Weights of a small GPT-style language model, trained from scratch on English Wikipedia: vocabulary 9056, a variant of Adam for these matrices.
MLP neurons of a small language model. Each row is named by its layer, matrix (gate and up: input weights) and neuron, and shows model dimensions 96-191. Each number is 128 + 32 x the weight over its row's rms, rounded and kept within 0 to 255. A neuron's up and down rows have the sign that makes its largest values positive.
After each neuron's rows, "fires in" lists the words (lower case) most often at its 100 highest values on Wikipedia text that the model never trained on. A number after a token or word is its count.

L3.gate234 [127  90  97 128 184 143  83 148  76 150 174 128 159 133 149 146  85  85 112 128 171 119  95 164  87 144 153 126 139 142 140 101 170 146 117  59 104  96 108 130 115 156 150 139 191 149 140  74 206 108 159 129 120 145 139 120 103 100  82  84 100 173 118 134 111 105 139 123  93 105 101  74 135 155 145 127  76 125 120 121  96 135 119 124 157 117 127 106 153  77 117  82 125 135 158 141]
L3.up234 [135 135 137 112  96 181 110 181 124 116 174 132 173 130 156 142 114 137 144 138 179 128 160 151 116 136 120 114 172 120  85 108 173 162  94  90 172 111 171  79 128 181 144 111 157 113 103 116 128 128 213  96 149 154  94 117 134 131  86 105 121  79 119 159 175 113  91 153 127  73 131 140 119 163  34 177  95 142 167 112 201 147 114 113 182  99  87 192 127 138 152 102 114 110  60 106]
fires in: "on" 71, "the" 8, "onto" 7, "of" 4

L6.gate66 [ 82 145 121 166 121 112 125 146 136  74 126 137 116 105 143 117 124 124  96 166 194  58 123 177 131  98 125 133 131 108 152 154 111 137  81 188  84  90  95 143 113 170  90  66 135 145 115 138  72 138 114 170 129 114 136 170 144 135 125  68  97 153 104  86 105 120 118  93  97 127 132 110  91 126  87 133  90  66 150  88 108 103 171 186  89 106 121 110 115 127 131 195 141 100 183 138]
L6.up66 [177 133 107 141  89  81  61  72 111 165 148 133  87  69 114 121 118 181 130 128 126  89 110 167 129 183 117 109 149 128  81  99 127  91 113  97 169 136 101 137 125 181 106 134  81 189 175 104 126 149 105 108  68 129 146 122 139 105  99  98 137  84 105 154 219  94 149 161 133 136  44 145 159 148 149 185 116 156  96  93 123 155 172 135 133 139  73 134 175  73  67 147 122 142 119 154]
fires in: "in" 40, "of" 13, "from" 8, "into" 7, "and" 7, "on" 4

L3.gate677 [170  63 199 101 102 117 102  84 129 176 104 145 107  83 112 126 129 148 141  85 172 140 167 104 170  66 209 121 160  82  58 125  84  91 136 160 137 106 118 116 111  84 115 154  89 184 191  83 162  94 116 110 103 177 142 129 122 144 165 133 136 122 146 155 123 140 143 149 149 156  96  45 111 154  98 171 153  91 133 108 146 155 133 148  82 139 120 106 142 173  53 143  89 164 143 135]
L3.up677 [ 93 102 105 146  96 118 130  96 107 106 158 117  85  76 122 164 108 144 102  99 167 162 173 134 156 118 149 114 155 196 177 132 136 141 121 131 150 115 135 133 107 114 119 190 114 125 122 118  86 162 162 152 108 111  94 127 152  66 144 148 106  74 110 108  88 151 123 123 115 108 134 115 127 114 161 152 131 138 132 128  79 172 126 159 166  80 141 181 136 139 113  82 112 130  65  93]
fires in: "a" 39, "the" 28, "was" 8, "as" 7, "served" 4

L6.gate416 [126 141 107 170 119  85  94 108 172 117 154 109 112  41  78 144  96 192 106 150 151 165 145 110 139 113 147 154 124  90 146 146 164 126  86 209 131  67 122 150  85 178 144 168 134 155 150  95 196 124 175 121 144 143 159 170 107  87 148 107 134 138  77 148 130 178 145 152 136  68  64 116 132 139 150 152  99 157 106 116 200  93 110 130 111 160 120 118 132  80  43 109 115 147 150  83]
L6.up416 [135 183 168 138 128 121  95 172 124 105 125 133 132 149 144 126 124 107 178 142 154  70 164  93  94 175  59 155 169 134 117 168 114 125  72 140 129 138 173 103 127 121 100 140 175 149 122 167 171 140 118 124 162 102 133 123 142 163 121 112 173 118 166 118  79 146  86 122 109 147 135 144 168 189  61 207 104 109 121  97 131 107 101 126 149 127 143 104  89 133 203 163 127  70 109 118]
fires in: "after" 39, "from" 10, "to" 9, "by" 6, "of" 5

L5.gate286 [122  85 133 145 106 142 154 115 125 157 176 108 135 115 147  93 181 117  69 142  78 123 111 127 131  82 171  97  94 187 145 124  90 147 118 114  67 143 144 108 176 163 102  99 105 101 146 153 135 103 136 157 159 144 104  92 105 163 164  32 135 173 124 123 166 134 167  77 147 122 143 116 106 133 135  64  93  90 135  97 127 192 137 137 162  83 135 151 112 117 107 116 155 190 149 108]
L5.up286 [144 109 101 148 168 165  70 132 196 147 179  94 105 186 178 154 167 153  74  99 111  98 116 112 110 139 146 124  83 216 117 158 139 115 127  91 122 133 116 122 128 144 115 155  91  81 111 149  76 115 103 110 150 170 146 151 138 164  70 132 151 139  83 107 123  92 140  83  93 137 107 127 120 121 130 105  70 102 128 110 132 136 116 132 164  83 165 159 133 131  90 101 157 205 143 110]
fires in: "i" 18, "you" 14, "s" 6, "t" 6, "or" 6

L3.gate585 [142 102 158 148 172 161 103 125 152 122 136  83  90 122 148 104 104  92 118  95 185 117 120 212 106 179 122 108 112  81 125 115 108 188 182 144 128 121  72 137  64 101 124 115 131 140 117 157 112 122 140 108 101 116 110 145 103 132 203 118 113 171 166 139 112 128 123 137  73 143 167 101 113 141 175 103 117  55  71  75 102 163  97 117 128  28 108 169  99 150  68  88 136  58 132  94]
L3.up585 [104 115 156 118 100 136 115  98  97 104  95 183 182 161 151 106 155 131 119 107 130 126 161 153  77 186 164 127 140  85 132 139 148 121  83 125 125 160  55  64 172 153 189 103 156  70 122  76  73 166  90 114 120 124 123  87 116 120 173  65 151 124  71 158  85 134 143 144 157 180 113 101 109 107 113 120 130  87 110 158 146 190  96 123 156  79  99 118 137 147 117  74 167  86 102 115]
fires in: "to" 19, "for" 15, "of" 14, "on" 5, "in" 5

L5.gate248 [129 134  91 107 112 124  68  54 137 157 143 123 178 127  91 115 181 125  76  97 107 116 161 130 120 112 105  89 141  95 104 168 132 113 126 113 101 117  70 119  82 179 139 121 144  81 167 117 118 153 147 137 160 125 130 159 100 187  81 100 120 141  92 137 102  93 146 112  83  88 128  94 187  77 141 135 123 102 131 103 143 129  83 115 209 164 179  77 104 144 145 205  67 100 118 174]
L5.up248 [149 112  68 127  70 168  87 121 137 149 128 184 148 147 146 165 143 157 138 108 143  93 104 179 137  72 178  85 122  90  87 156 149 108 114 152 167 115 136 185  70 169 102 140 153 150 169  72 149 120 163 129 117 124 110 145 140 189 181 127 115 124  98 160 164  59  99 144 153 117  86  77 130 131 150 131 152 125 162 156 144 221 155 158 121 149 191 107 146 113 147 116  85 164 130 129]
fires in: "in" 27, "of" 25, "southern" 9, "western" 5

L5.gate267 [100 193 129 178 140 149 157 168 119 186 160  76  51 130  70  98 141 158 140 140 152 135 139 130 109 152 164 142 124 118 130 151 140 193 133 142 119 117 142 134 122 175  99 115  72 153 217 187 117 150 157 112 154 166 172 120  70 120 102  92 104 114 103 128 108 182 125 116  93 122 122 169 170 178 157 159 140 172 131 170 127 100 134 116  81 139 159  98 113 114 135 128  97 115  84 163]
L5.up267 [134 157  95  73 113 105 129  77  68 114 131 133 116 173 102 184 137  93 127 101 125 103 217 105 138  91 136 187 148  97 139 110 160 163 131 135 132  64 124  97 109 142 130 127 152 121 140  68  98 134 138 162 141  69 178 107  76 121  73 115 146 125 122 131 181 136  47 126 121  61 153 138 119  53 197 156 180 124 120  98 151 145 122 106  91 168 136 102 135 127  45 129 112 116 137 115]
fires in: "his" 38, "her" 14, "a" 8, "its" 6, "their" 6, "the" 5

L9.gate318 [170 120 129  76 178 119 156  93  93 141 118 110 114 122 155 154 199  85 129 112 158 142 144 131 110 176 181 120 110 131  57 171 117 116  71 110 184 115 157  92  64 138  83 134 132 149 127 120 151 124 169 147  84 174 107 137  98  78 133 153 125 108 144 209 148  92 106 138 121 158  28  93 126 196 157 115 150 189 137 151 174 151 132 141  79 143  81 116 170 163 139 118 124  93 127 127]
L9.up318 [180 181 149 109 119 185 142  99 126 156 116 105 163 104 131 155 135  96 149 113 177 183 169 112 140 123 147 137 163  93 164 118 142 112 118 182 170  69 108 166 100 174  95 172 115 117 185  79 141  79 149 134  86 193  78  94 121 107 106 177 165 133 110 150 114 168 165  80 155 144 113  90 104  66  95 145 150 147 108 111  80 111 168 146 128 132 122 140 141 180 129 150  78 108 132 141]
fires in: "the" 73

L7.gate158 [161  76 112  67 107 100 115 119 151 119  94 108 120 138 131  44 113 121 105 157 192 112  88 131 151  70  97 172 133 138 105 177  97 131  63 139 125 120 127 117 101 156  61 123 136  84 107 182 145 160 145  99 113  97 180 151  91 158 156 120 147 131 140 132 140 151 127  89  93 137 139 136 138 160 161 175 132 142  79  78 164 153 173 174 206  63 101 100 164  79  90 152 155 150 149 120]
L7.up158 [ 90 136 107 130 178 151 101 123 190  65  64 189 190 111 123  50  74 145  86 136 173 137 200 161 142 143 146  79 138 157 119  83 145 144 109 124 106  74  68 150 119  97 111 110 119 125 141 183 198 128 167 131 165 119 120 134 154 143 111  50 157 145 114 149  77 166 140 166 147 123 159 102 148 178 124 166  78 124 126 138 195 172 159 123  92  90 118 153  92 159 136  87 136  99 141 132]
fires in: "of" 56, "the" 17, "for" 11, "than" 5, "and" 4

L5.gate259 [ 94 112 150 151 200 133 139  92 117 145 146 105 148 184  85 122 222 164 141 163 185  76 125  97 125 103 180 125  98 145 158  83  87 116  62 204 132 125 141  90 184 131 132 105 138  91  77  91 107  93 156 154  88 139 104 100 145 161 147 156  75 187 166 134 122 147 174  82 155 155 132 150 145  95  40 112 132  92 137 127 116  87 111 146 135 141 156 130  95 119 147 116 121 148 232 114]
L5.up259 [116 139 145 111 136 111 134 128 120 127 116  88 135 166  98 101 190 184  79 181 145 118 121  95 153 117 133 109 116 137 124 138 127 102 171 170 165 150 152 122 191 196 178  81 161  93 185  95 157  86 171 139 151 127 144  41 119 148 135 135 148 166 100 165 181 129 130 107 117  79 103 114 153 112 148 116 167  66 107  94 157 183 146  71 144 131 143 184 137 100 109 109 139 131 188  74]
fires in: "we" 13, "i" 12, "you" 8, "they" 8, "ll" 5, "government" 5

L10.gate94 [133 179 123 120  52 125 132 154  91 150 162 157  96 134 135 126 159 141  69 214 128 169 115 131 133 148 140 106 151 162 163  97 160 189 184 123 202  49 143  59 167 124 122 117 151 140 148 187 141  99 123 154 164 141 104 112  92 125  85 107 140 117 101 159 171  86 175 125 117 117 113 168 126 172 113 126  95  77  68 131 100  93  69  58 129 132 150 126 161  96 185 141 116  92 100 153]
L10.up94 [161 118  75  53 150 152  86 133 115 101 118 177 176 168 135 153 110  56  82 108 111 136 187 161 117 129 132 130 139  71 102 139 156 173 100 133 139 120 152 119 120 185 109 128 100 131 111 115 136 139 131 207 125  94 162 192 181 168  70 125 147 183  91 156 109 168 104 121 158 105  98 142 149 114  61 156 118 122 103 108 133 100 183 153 146 168 100 146  98 140 175 132  94  71  70 130]
fires in: "the" 78, "its" 4

L6.gate657 [195  97 128 153 151 113 157 125  78 123  51 128 111 132 117  75 109 120 139 147 150 166 128 140 140 121 132 157 119 172 134 155 126 129 112 123 147 126 148 144 158 146 117  93 165 124 151 139 122 134 131 163  92  86  99 138  92  70 164 113 139 178 135 138 134 166 151 119  83  88 160 117 132 172  93 153  81 129  98 170 129 138 181 162  94  96  91 110 130 121  54 184 109 108  55  95]
L6.up657 [142 185 155 135 167 118  74 179 133 132 107 128 150 127  67 141 146 124 148 142 137 144 173 147  77 108 145 174  99 121 181 140  88 172  54  77 132 149 162  74 175 108  47 103 133 156 137 113 133 118 142 141 137 128 137 139  93 101  82  84 124 173 189 177 150 103 157  88 158 136 123 156 158 101  70  90  66 157  69  90 170  88  99 143 143 155 103  98 122 154 119 188  42  49 137 156]
fires in: "the" 44, "at" 9, "from" 5, "by" 5, "designers" 4, "with" 4

L3.gate510 [167  73  89 140 125 121  72 202  76 135 205 192 189 134 111  95  73 134 112 165 154 116 123 190  88 161 146 180 125  95 124 124 141 204 141 128 128 102 118 119 112 168 126 138 134 136 169 169 145 136 122 161  65  95  93 122  87 134 154 100 116 149 132 130 125 142 149  77 116 129  64 142 180  62 105 123  77  90 181 200 116 178 124 156 165 168 105 184 165 134 162 142 138 158 120 171]
L3.up510 [145 121  77 175 124 134 129  98  92 136 121 148 115 169 125  95 163 116 132  94 164 138 128 117 108  70  49  64 138 120 104 115 206  86 136  70 121 117 161 108  89 101 147 122 109 148 144 153 167  98 163 152 158 122 166 125 185 151 152 139 157 129  96 155 101 141 102 133 109 138 146 127 167 108 121 151 105 180 134 137 133  87 165 156 117 138 129 163 170  90 193  98  62 125 144 150]
fires in: "the" 36, "on" 35, "onto" 6

L7.gate676 [170  89 146 191 130 144  89 118 156 133 195  70  70 138 118  65 165  87 106 113 148 146 197 122 138  97 127 146 146 104 154 150 121 107 123 104 115 106 125  88  71 163 174 112  86 158 167 139 180 142 128 112 179 173 125 137  88 144 141 117 160 132 126 171 192  82 140 122  95 121  84 113 174 127 149 116 123 156 159 162 100 175 174 119  88 159 143 102 136 105 153  88 140 123 124 108]
L7.up676 [ 98 184 161 104 127 102 152 112 123 119 130 147  61 136  96 172  91 102 146  76 162 113 102 123 118 136  73 115 135 109 113 101  93  54 108 133 161 127 117 103  71 146 106 176 149 114 177 185 127  86 136  76 170  73 133 131 103  86 178 131 151 103 124  96 124  79 124 132 123 127 125 211 116 112 162 169 161  93 118 123  77 118 119  97 182 102 155 150  56 139 113 122  99 112 145 158]
fires in: "to" 54, "and" 13, "degree" 6, "bachelor" 4